From a checkpoint of a small transformer trained on Wikipedia.
Architecture: RMSNorm before each block, rotary positions, no biases in attention or MLP, untied embeddings.
Training: a variant of Muon for these matrices, 903M tokens, 13773 steps.
MLP neurons of a small language model. Each row is named by its layer, matrix (gate and up: input weights) and neuron, and shows model dimensions 272-399. Each number is 500 + 50 x the weight over its row's rms, rounded and kept within 0 to 999. Numbers have three digits each. A neuron's up and down rows have the sign that makes its largest values positive.
A block is one neuron, or neurons of one layer that tend to fire together. After each block is what it responds to, as a language model described it from the Wikipedia text at the highest values.

L2.gate105:461498523493612475537445557448493446390469468521362483511539445475451465495496463458495415506502480490453447516602464402485419490500422494459539543440463489520426497470532471632432447507435536486528487507474502540428601458463457531474443464454444558548482426408446507514466469437543457533507450533518520542509430453382544535500467549551560469459438569535485631414507500542483506482504
L2.up105:429564528492522443477571432505465527486397504539499521497468520468487481570545537447472484609583520457507533550475532551507502535496492407487519513398446484440527503414517403472444546493462504450557582448581515461420502457544445422489441505361462462481411395452379584588527438497511533444552507490482462437486425482457571432478370507521451450552438508481427540543426516584496445448524
L2.gate1498:438540574514521404483414456533554569504487497538553485513433520539426453480559501523562497516440449429514502532579482413530468534510499523476579544543451519519487573532436516552449458571486453555517447453470556535446535455449532472543411488595567495509455473477439599565420479544530475525531584512477570545510465527486534499485451521547553398467533593494441566403558552450495545516568
L2.up1498:430427485498530485555510548493505557556444451576448540545475546434507482522519480475499510468528416498529560434464440507434524557499535516525516470479555525476476556502529521442456390517442447609510512466452543436423508547516503460496525451552481522459470517499478468609499443455596533411541523580480589492432475601495645454476537437552465530473459489431512550571504481558535494591547
Description: Comma after opening adverbials

L6.gate1130:520492450520546559491519509462464511480553517446479548537515472398512496436493399564550399374579526513445561585476437437580513519362479471524560471514476528533557539540562478459518491520479533457517455529465460467541485492560430540454573391453458521628450614570490541433564506551482499420519488507428398458464526464512490455541539476563395482567447434536471444369443495533550599550485
L6.up1130:383449510535618535501472465493536561480501597478519531528483525444468498504538476553548404537529481503465483609489581412464426462465529527525546517495470527463510517497483502534496448520426441496585450556492476475418523549454407504501488628504513454420455547413510404472493522565506459470497434447530425503613568486543485462545508422452524443545507481524477511512483539513557468536577
L6.gate1719:534571462400458527427509430529578507534472616490409529508506513431545496541467521504502468499482454472480522475344484587592405532463623429507468466475526546484491518485595517533529496505568498458487504462518483403444479499533559494434577487475504446577521482463485541503511508396441501532583454557526406452473451495540534530554507509486467558538464591396503509515492510597512556483491
L6.up1719:482488470481456497464455495499525572485448472437394494504551396485453469493408559581522510344510476432418509482519579503530372537451488402545469451465506399469473486487619531493437514436478586555464422507520499451476451412502448543448514496505492511506542465446565576525450499543536532539526517535435551503447426482469576381447588522546531559558450482509453438471505505547593469476542
L6.gate1819:506440479448549477539484504489523511465468614466484513520454454538560402458464440481565471535545558546528516460439469470474588559483533431516418501492475533397487498485579452478454479527560531476422507479468490390544506520495492524459450562458489496395545506445413484536488559514553546445498518485492403458578557535598467544554366509432388574467467539589485499478461419573567434483580
L6.up1819:540522394543531465508516505475455470538518507511517510462411574437522562492506489494552419408418407482514502505418587503542497507493500474494590554490459481553504530470481469568515535474430423492466506491488414522548506546526544479459527583490521454435469565497427479493476508431579405524504393467559490484531520536495441429466471513524538548473499520461471502508506404519537466400522
L6.gate1972:485485424548492541511469479537486448490505505528449586514557486574476467499495583470561533517521445471530475462509526478515481439545504521523460518546553510417446532489541612505401443510427452448566544376478556420418503510488517503493507537472436436396446434566521502541552458560399485433496474506510480376564479496527467597523507474411442434554527527625529392542454440455399589529554
L6.up1972:534537363555400508559485439541508502520486489500485526537582559479539556525522470443474438490527550534556482471411474480515532430544427476488499545490564531484493444439501546424583488430524487520492603510515514457421591524445456523463445557518538518527464405522546427483450421491496458519526443445568493471535414486480478430505435433451462444520473605519519508497448504531524558561520
Description: Word-initial "to" token

L2.gate1828:426468476544520593426539527515506474422522514488499511484557552485421454436440439459474426553474464455504583510588476460414463439427510545483582499461491473548510525525546509484526463538554523537576483466523600523443540492517473494443470517457514486461368492528461431536460404457548465505495537526498556531416549495517615567483484540576485516470531473547470536503512369426605563527489
L2.up1828:428450530484480550533470543526459474384600497584478484476480557478430433492545471529514471497547505467531476511555521528501570484503444518530522476528551514499536482558514476547458507504483365508512544452538554499424543492454490480568501538419409519472428488404464497462485510470486581576501491606461371486463449483492555441569493491542446497590408550501445526468422525454595483569469
L2.gate1870:526631539531539518527487479565617393428500517532525532485524463451550578559458456436354512524529442437516535479423460428464461461557507464551404550471563466652513514509458497479516419509486482481408433493560406610590550445504480530497371574563537504455474547561499472523486471451457533490464473521502555467491465490481525508622527590587432509450567547459524517410423556413568558486506
L2.up1870:448528505499595480555469336587633498438492627429601482502441623481504475535524542516532466551518529533480526533426503499453573451499432438505460454426510525567491492563454485481588467391383423544417567557428527507497557438462578428402490530449538523409495503534472478425556457540439509498527451570482506507489501562489472412512556492564466568475565550503519457534469470502501513531400
Description: Time-period phrase endings

L4.gate54:433560587567473548431509537560535521526485449439546423432444497486516490478480599508512571511469493545541427557496466525513484447492494499557498533534375513606512447513517516575458613475495582431439525455544478494524499563561471486449389509509529492435519477521651508530535462472505388595454508530544522598464473501455515641482515565441408479496519403515571591459478518485606477473452
L4.up54:508494581510482432529452536453494469491475508519478509554501528536527602457546492534559485506528507486501578573423529550572552485535483499473516529508584471455449587472553434445453537543541490533462471507542510543478520542529483455577487498429511485469459484564479486592444533460527475442590522515488484430459430518570583416573440510480531505438541495541498515405393520526445548499478
L4.gate326:496472463611462593481539576509467485505478557505506489441418442498522571521636429604539468513423504519480483469502508484548452463461522536558532500466501496502570502531541465551469492464564558569450509431468510470447535446508492464501404485481442552489522600506444475525474507565385469497501546544422524578546521577471520551461510420534544433506462395590579444496471427429486502443482
L4.up326:457556452477518489538485459628444473541512488478492491389443490450522501404522543483496467476545454494469459468472502508632508464480513571512490553462549465428496593449582542500484500504471530490553612505540450438440529513455523459572531502423522464556481565456538478473608429503514475518487462490567386500523516477468480536531533507531387536480602504575482576433477480416545464509498
L4.gate633:530429423514464480533483496423557571421491476459518470477490505522447457459489527545511443621515468530570532534489421462557539470474437471462486503513504531456455591538585524474503453496534503466484512552588420400474387511649525480469467499488449490562406558473399522429518478458551520498509486545505569432459483598552485495512497486435577451496451479529549510484512458528560586547498
L4.up633:487511532558485530535545455573504582512468534496461449448497542512443454550494495541451479546449481476531462485470565517581534510579475517500548503435546507557399513477475481499395576487564471510475517520487375564529489572556477473501474489532473458558506440374505512560527476498525561478531526531509494529483453555452495488473526566502553460553469586580464506506510480566481515466471
L4.gate687:519463452509558430559493451484456400595443511533504577489458503501515511495476520451530590469502470454481583504521387474525509445505597542514456404491562437541473357439583479510524500560542521466412419576410487544564495532501462522513559484471589527463519450475485600616455483507586486548510451467451523493478403453466498501497524507531460508500410523543453403467498517513487545492521
L4.up687:609479407490538503550417551502481550546513467479497577498432509417496426507499497462467439493482448465489488617509458527493497479455492462432430424481609550519598426512495519520457461471422434504436540521457491537411530510414386448502506641446400430558537477594450567473604450370468566592514526537479537469533526492498475520484483584478503516477461466444525525525522489511486437495470
L4.gate1631:473529497581498535567474540422520500475554466503568484580420463439584510539494502455526449460557526531631469471563479479520469475429557436460474493512588551516470486462507503534425394476530513555488416519461644463511578518471489518517509432424515499521484503534496521606508464483438588449544510478508543470657519542498449585570471477521524467478385576466540473483551499509510485470484
L4.up1631:560548580516584498545461550476681481527570490490430457500594528545516546500514501639455443460578445425569555430503530521470542430420519452415533411538516472511474446519484497552466499443421581549530573509517516464467470493439543443551535464491482491508474532541542526535487516493641450459461543481458532450551544550488485562528534495558451524530564534453441461504409495504453535465468
L4.gate1675:431541489566561473577539466501565493525451438629558502414432464487493492505521580478543491449464477506421505444464486580541436485424483447516494529387420569496546488453452442418523550523470537486483523494443487579474491485521559482567405492517396565522545487567511426478585572421413526531405542567481538542459511470505533523471460590472549431523467411527506489602513522485503529453499
L4.up1675:425528484524478451562491491540513507549519529582546559398446520534435517476577510432572432598515541499491552434540497473512368536464387525500520487466414556462537590500502412516477560547538486607508435606485467470465494474485513433602474482528477493460462542488484517559494559546469482569448431606512519557480564496509519516496597591564484427570474476480581437507468465520514457492415
L4.gate1752:353494434542439428516483446471510538427511408488551555541539517506482482501536467466501352559573524522528525491462552557521470586524459485500469495470557531456564489413455501468462510554521471504547497501608437554493426522546469455516411492498431458463388473477422436534476583387557500514553546551531422535435452526502550460366388485487478449480467478559442539503452431543468528475509
L4.up1752:417451470485532522486499515477504518509525354496570505525557414469424439524521592516493389483450550510541488524568528581526428454634499529509529466511531522547521498479401494540533564563488550470508391485506467437507460597545453487546447521413411538514541497524504505439480550393555531594534456453533548492438459456534430551515521487527530470483444457611494496546511506440468524519496
L4.gate1960:480430444548515550488536519455518497486415456473470522471541436424507460521497567538539491572523406397508485544432518536432508523432578498635539457393388490507549559463462493507454502464540514586487418519592538469394441599509430468508518546523477435487534458440579462518371482355557555467535535499555453517572525543481490545476543543452345522477538453534449488482642367569490416574504
L4.up1960:581556579482471437549480475546500492496482579540583533483614475563495489577446606455499420538450513474463477529426571541535521472505513475468455519527403549535491517480420426498484532484511548545400450479515573481410507467502428518483514539574487465531493496452485542472473463486535523551421466495495554472455513552540468483569522450522462527482545522516568562474518443483454526515516
Description: Section-start boundaries

L6.gate948:559578466525537446576424519454423581438512487482476507551504539443521523493477536543540512450519463590469463477485490537502492499488449479443540484495539473494631494392452556520493451528524499440475501596535485533550550521428452519530506503445468506413490505433460438557501511472538533491542520493486543490502500510456489502493483515471478486616550466426485556511549398495447443535457
L6.up948:555548509544445530503482487519484446583535516528505556461551469448520532521439507513600375448511429492496509521523417498523599497555473402548439606579528512380518440458518457562466580492507460337389469526533484523464542563463331435521498503409391500509461447563499596480375403548525590477490563491460442494516563436478502440600539421514452520489531459425438489472536455491469438483440
L6.gate1526:540546478583453606513487473459506473484433505559595492582530489444411602438405509550503524475479524530613507521549617447516513530434529485551516443550434426493445462508553526537503425527498482452515605431350472528455555578478488472646473488445544524457431445510511477452508522519479532436495477484545545488416533635545534563517544463586450484496487512594489528448551500397518478430569
L6.up1526:476460488570598438534483470488622583565638534532420462487496564550538514454520483542528435508611482480439530555532429370532595511473509433561522480510521466578442441591467484591494525422575567473469530551485562613470503455467504599502528509481477462557480502512462399585414624461595507627458477442564524452446466495462480536484554465586489462550487441440591469497502431528465537465636
L6.gate1930:466511425496476508457517501481498542493421541576499479490362494461465498480540532474478543466555507439595528551505583411534506512495529439404497436548492515495422466469538487531488449441477472465454415530462533548482490473545458542461519490463526561504528500429566569604527483455531506465501510518495466426506521459406410515557523456559499509435489430508504530444517474441487574541539
L6.up1930:520437484554497497513476448544501430496371503476492393536518540506614476484516523435476496509533515478461505420511536458526588572449473504433475556502515459391433406436483527437450398560509426584456547403544505563424498540509501600405451518500503488487528479468585513513510549539516534445471597499572572555504414390470502494481426578529504588612502486437519437519506531545528496443513
L6.gate1961:470503486614443486474468418558531574540556469444536480570470495432471435505502441544524429511540519539559577462418421457547469517528523495563568519454532402388539571562516471500460517511643483515338446528569422562463536523502459489469526507492456558483551515465525532525452602465481575479567636512467514415465479484453495449516502519512476475397438569443493514583478488401391441523498
L6.up1961:494472528469449547501516513501453494565576552492466487448455489513448579586501602453464441595504426547551481455500448524503477513450483507432542485543590510378557486474561423493538525487574477522442504553603395503400586468546510479468451452381547399460498569539457520488518516540464499560452562509503466503586472551476445550499532427564458426502567549453503503484495544463484540532481
Description: Words introducing a date

L4.gate209:573520545588507478548505480490485394459439502509454559460552507423458543512492469615466511503524454489511527504549418535471430423481505533558480451415528487486528438424483514488476434647522484398364471516487550472577580541456527487583452453413511470474569552606528534493495499410534521511585489520462549600495461514541422527471553497384498480436505462480529498500582459500476453536527
L4.up209:487483457451458479417370552410513465488588509490564476446474510510441475512538466550399521419574442550510523466469516529478577523632511479465449549532533579478458484473435462533493476495444507551445497503477522521546597497559451493470418470473492508433420536550575480501485489485431527597583565516515529430490485476503440411514569475452411518552473549512478541469471452466487506454541
L4.gate327:508570550531453552567524548484455483462492472481493511500449413546399403511569385433397496548381505504500489523489554498405509580569450434536482499559573442455457477449533520482506486565470515469485580539418470488523486574472585403506415442497509550491491523517538439477532487441386456518483569569449448469511490376456488488465488564569523502537437529452512593560404362359476504451511
L4.up327:536494482472458589559457453541498436492520536507589456633503449506446526506529456451475437538527468545483471408467418549566507528508504535683558557526549449510531453425497504493537488493517536595630568534443525551440545475550494508544508515437499485528510474514520460494386532437628541433563458489598552499501475422597532452427554447568570568506560564506538551520502561513488617506509
L4.gate497:430523374441393471421458443532596590542504481480505497579570473558436630479465542539500519456507504465534504511519527486506470524535579490577444469475451409491494540452453445564425500621507538540457528525525609465608506501532482425489487470441453548552572523508630521573614473586518495444524526465430501601431458607525424495534558419556438487426438527589405521474470499518471444509524
L4.up497:613500507426429406471447493498584544482460427556527467453469471509509552545453553451600424445548457537496592507545483536440468486401520510404521415514493503531483528373438487480482499570470515479534536473536645399497522516488470533546458531434405540483466507520483482422482497550552450465523466505422513627521451508503413554553520455483541463411539493498506494556479482536452435459488
L4.gate625:415515531471453465423580444497449520446374579515496533488418436492527567536438553513618595456529483494517444453447451436479488519534383519583559528444525518572467506520576419405412419566478548472480460575521463538564542487461476521481517575532405535527543522354531573482501449423519494521501494472440471529548507512538472529507546467377427494464467357501500461491499439507476603456499
L4.up625:527518477522450558446516489475538478525454541579585468526477504493498567434523480529535474528525446504518449490444485568476555571537491487562520482462500419503414447540501444538393535465519503483510530504482572500519555469480505488505456512521356472513498486530548538501521621531547473540531513458503421556523561488586533518530568555540534503487444523513518510565477501519564516518595
L4.gate1460:454583488610497524516508512461508495497505475454487469502594538455494481507531499485532512495509358562485521484463402562539588531558520409535517521428535521498494519577487526555546373518443539482459532479609468471509526433581430419447505492460493503442533453578536587521482406525448457509512551493564618554488498501488466450559531473563451516467459484521501466521503569539401483467544
L4.up1460:517571620578545508550432637407557572395469578503490468555515517449454478532497457432394470534489520434512541504480443564563478522594549549613511531442504525515500434504541423491550409535571466377414542516451579527543560475444449435600496511480431479434495518464550395513428521568550532415402497441487451585524564532496431536554490445468550464492564503622551536524454429485532574479559
L4.gate1649:475498420509497501435542453442557478460508388443432522542506466464443497501520469571485468521512593434488571436474559494536553552391476438538510529505522510519542430541545498382528468486446473505466580515562552491515489440438523577555511531595527508501519462537527532528522557568460532516539525499506616539437440444505416531532564407504494423466516483486416522537458478456544473539539
L4.up1649:481442468446414511372479516461603596552406458678448499509541414558576465536449402482466448496452499465519458588561539536571506595505382465601478559551504502395510485499538577528508536515464505537474550464534554568489509544463493520531581470475436420530430480615545490529461515502440570607448510502468430551402474508491413502432473514467497453409536524384492433486490477446527475463526
L4.gate1710:475456444481473470489463469518501513489549509502473443499490386466531508512527489475499511451573580543535473478488531583451551472442508487524492458443503560523514538496417567522426508512440523484538524501470495490518540497595607442489473568473526463438549438487533541465479503470470499514470517546382506501511534495534448571447540585529480459478460509561482501418548455452463565580496
L4.up1710:559453588513525523512499447486479556459550524553490507499496427517434550409473538540500437445531528462535505438462456537477549440505499545518459529446431466474483544504459435541497516553465523563500429549523494535515625504561515538460445515438481488553412495510479517483500530517529547499586485443471530479495484382409484540483506558537518430560528519450416489484550519473441518494561
L4.gate1857:592501508492448496452482500524479543463541423459541519474523477536474539469370420328468518425500490480573436465556581530545542493527468518487441536556380507490540544383508471580531539498586497485588549506509491503421477512493527529475521545495551482518518391455534345555472484422470526538534507544443544509480491537538579425597445617484441545399482339443583509525561493458523524426462
L4.up1857:481468551484427294534502549526517464484565598551507517556440507514528533523484451490551498539623458504484553469554438491501544471566481437505401487487508410562490572433462490508520464467453498456494506510445547545497512460451442549470577537555468474416470463532505542519560388387430408495499460499525493466528524501526467565534526585500564437504537440624468432563431592573551413431501
Description: Historical period markers

L4.gate11:452598451576519584503515487432490509501520508561470511417479415450521513465642520466580528486488441482527578400535414483538519416508569363561554519494525505458415510547528522495394454528481491518528476542541424601564404487501467457514458553521492570470400503570573490486570595448515522497550539414435487590442552410478502387505490493562507443508572510487421450584502499512551495478484
L4.up11:507564462557505600492458478526507517511408534521507465463480576424469563515557545527519468552478510583457513468421551486500534471474500490564482461471458450490548512507523480373511470618501495516529444421532568448483433565429521495515460566464474463458493495402547571469579418534465448506505564416449449505539472473604432490525535552489511555607523576519521414489527457488458490445520
L4.gate133:469528532550510475526466449560465568469484433438411531481588442530474455517503470508515502559550499488535430499440482473488460563505462453551586558446573394532597574454488524564591530535537457633489553587565446508520477566597542471466505427554448669435615451530437489495491449602537463562454473494482476511533501501565510442444419420532558449433513495496530499469528533598523571495535
L4.up133:485503519486604444477548457596524506580461406503579461487596462527496566592540541599528450519496531554485508470543505474489481478551439450428521531494516525438624505485433497525561482524573493503518490488432464555492519491590498438517421465489423555465411612509460428545495549499559433511575547505408490464584475461487493563573456458505539542472480557573467473583586656565453415549504
L4.gate224:574481492532530507537492562530455450405492497584479557442529488526519486564453527510460517520502607457491491428539530575559581518555495511432502473470490474407495467536417510515489539379405518557540496468500525525466545513498446475465419486564524498474483470474476494479567546561499486411618543481507419408577480471607479382534552529539517500493547499626559425504385446528515473450486
L4.up224:540466364520555411506514527494510493578531417461508551437527481537469522385482434577460534573536537402482582536542511542439485450414454352425594581508592567520561503409544411534491477530423506499520466556478449586492488497409467520515496550543462526506380477504454630462535435426585519487554584452604520485587490466461418537473493462525491592507555394501472547483463486503527533487538
L4.gate389:398452496553464466529467528557490556420574546411512432449476590485418505575412553489492481530445525395441468599470476559581500557422502515464536504472503453501425552474545425435459473525447408493409541432481550477494420546574474508501451503497476511474569555491464579414397556543491491483531535555587443475520521455411519472424542509546432542556447545499545478413507510468522536457475
L4.up389:411441398571353526453450466543480490554480500512556470430557496558435496523481485565571514497514532541462508567508556483497498512568559456557618526482406485507507528547466353516390510464517465573472522496481472429494575428452499435479479640540501420503524538486501522472497460444460524550391481431390553475541558550411418419493469445600382378487535432464467454499555589551547444473430
L4.gate609:447446541499500564511436608564520447513444631484584524443486507547492499537479482495478483572438426400387581523451464468468452485553585574540552569502528413446505546558499513488616451496495470402523539505489531418405474507420527553491469567545461489574524506465517452474464476576482459507472550570469528546505482524480537512547466550370533598543537437567650445567439460417498514524489
L4.up609:524523566544464506410478490547524418547496428481567462546515552552455445525458559433582412532415501497373496456496500480494442447562482528507478578603480469427546535463501446535516501571590473472450507589556450503451405489537554453366558569497472500472445475500543467515630465516480473574554551479552535452494530658531550478513447526420448615583487520435547558480433570462475461449516
L4.gate647:544447472639576498551433535493530474535468437618561496478626571481474430482500593570498543528442425523460466554498483459472532501523514545495571486502538439549533426501503431457457493414581445492465411440504463531423495426459541496563520488443486502407440508563454562546463468510492606523422593479541517432577525525459499408449506538507497498464537543512540514490441467547530499532542
L4.up647:497485439546549480546497479544512484387492511421478558582449429533505524464548430547539538478466465466527565492490485477513570579558506498517502544535524431504457533507425475442487590434529441492515504517433513521538607495497534488466509547486510538406397487430453491492551556437508521592569481476511549495493511495480600433595537509507471531457511448540516448559469477455579454549551
L4.gate1120:531542518493414518489496507554473412537436445472455500490498458440408498523455427542498500489488609529506493440438541505471511586436499508491487549545546429473589536468543537584479449440417590532457549605481482518390489455540514501537504609486453470482460457548381549475502537461452492510443533555458572507474399557507466493479455549455474464475518492470481506575529501589552479468552
L4.up1120:465507483498538416610490494488503440581495538522426475518558491587393535517482464528433508517441525509548361515485505467502519550438544519526542478470491503380479548503486500492441464474524490438506507461576455589511413418510503502479445548566482575447501495484524509485499493497613499579536618500482463518490468480452543466559542473431452474545617472412435465577473556458501503487552
L4.gate1803:397574556535408514566507512459503488534523602549523488481447448485556521455421531443561526431510598458480501548486447607467544447478556629494537541440492519505479467506454558490570554452511453541453493517467504565449449475561511622535419490490500519508522478599559441465482518443468494555529523577536447433560449407493498565503553602449501523545516568424472593491446454573523502529500
L4.up1803:481495508430453493462552569533494414553458462434440443421463499501482548523537457490469560552409576591468471470474527590520478533472470491430563498496387427466516483519478444569496471514583540544514511508518515508438548507484469537491594562487429528498511534528504506495516519520561429461503461509481504531406504607565520418493498500555465529584505547490499507465420526548362567498505
Description: Word-initial "be" fragments

L6.gate1132:401432471531439495530422512501507457519463556589524458427444524485516513550449515533493500510464541588515504535547508567493479536504563418484513575542518503485543449449566524604538493492527456395493542498474504514569506442475483487519503519433510516542469562486497428481444581492464536443455577511510411583488531424441464560566438552516456531479584424426487488414418450446560519433522
L6.up1132:491474627477469487431485487553542431518507500496473452536507526568448472494547547420516468562530579450553506402586480512592350580503470468460533432521458542470499552497471511485462549499519564461483422544531488509405614513488465501501543479598442542519514536429432536468441523458530480520489493476533446606521449537472543515546478498482459466480459406453548427489552467496526495433484
L6.gate1159:522469462491496504445581481498507512571537454462472464522463472462544489529605532505506512486535546466519470490413456465528421467452558444499482580459474431522440473505480548458485483555526561361499526564495439506520464512396533506471467518554432426463484505513459435596480529390500578498396547541458417490464478510442428465444472536575516509492401468484453472496481477503493559514590
L6.up1159:529485554423544498548449469454542628571449527496553514441492536495430438485496495448580506523548477571533469470500522496428461520517481567466492576514476488422438460509590576436457487532506603515547580510501469493503440542515592490443436559506477534459469522510408525498522537541514481543508510484417525540482507552461471520486545524582515482551552494499417398469460499501489490478521
L6.gate1253:466473691480501596528449457530551564465562357539482444493497534470562522487488599428449504446458526555514467503464551469495454481421361503476502480546458501413471586481544461491651494467489481477549410498546433559454532416566560467552455488469461472542446498552442582604535477540505519568481501594484475476417510350427419505533587510473538482557528480441492406520507492509493584467515
L6.up1253:502451465495514536527559443493499471544429543527458490509540508466510498481415511523499509498528562436585490475442508534453460546545511494562502511544450464439552512509497507511513570539432555476482504549484493500362529532506566483516463505558598519429424480555489434542476531509434447490603484493452545622551524473513367529498456413417554506506464461527529418387527477485682504559482
L6.gate1427:566538641444480452454474569510547505454437537481586482439555494447476480455544471498522461442505459521511531556540511560572485566447472529479525470542485458539464534493563474526419524436446484492552454520511461477490520545496589465499560551412520551455494460385529592556528503519535552459458536510494466409430445624604483503575484465550510493478457548567521421564558528486596520497458
L6.up1427:576504436549432412530526440442390614443440509450575545466499539437487448570536536452531575551419587430445400484462507611506511617516487393478494485592522465530579555481433499622551522473445539544558482447477569572452517449510492490553505505476490463450469515466493476444459455502564566538477440484524413521509560378440404513451498467476521516552565461371512451433518560392524513510553
Description: Sentence and section boundaries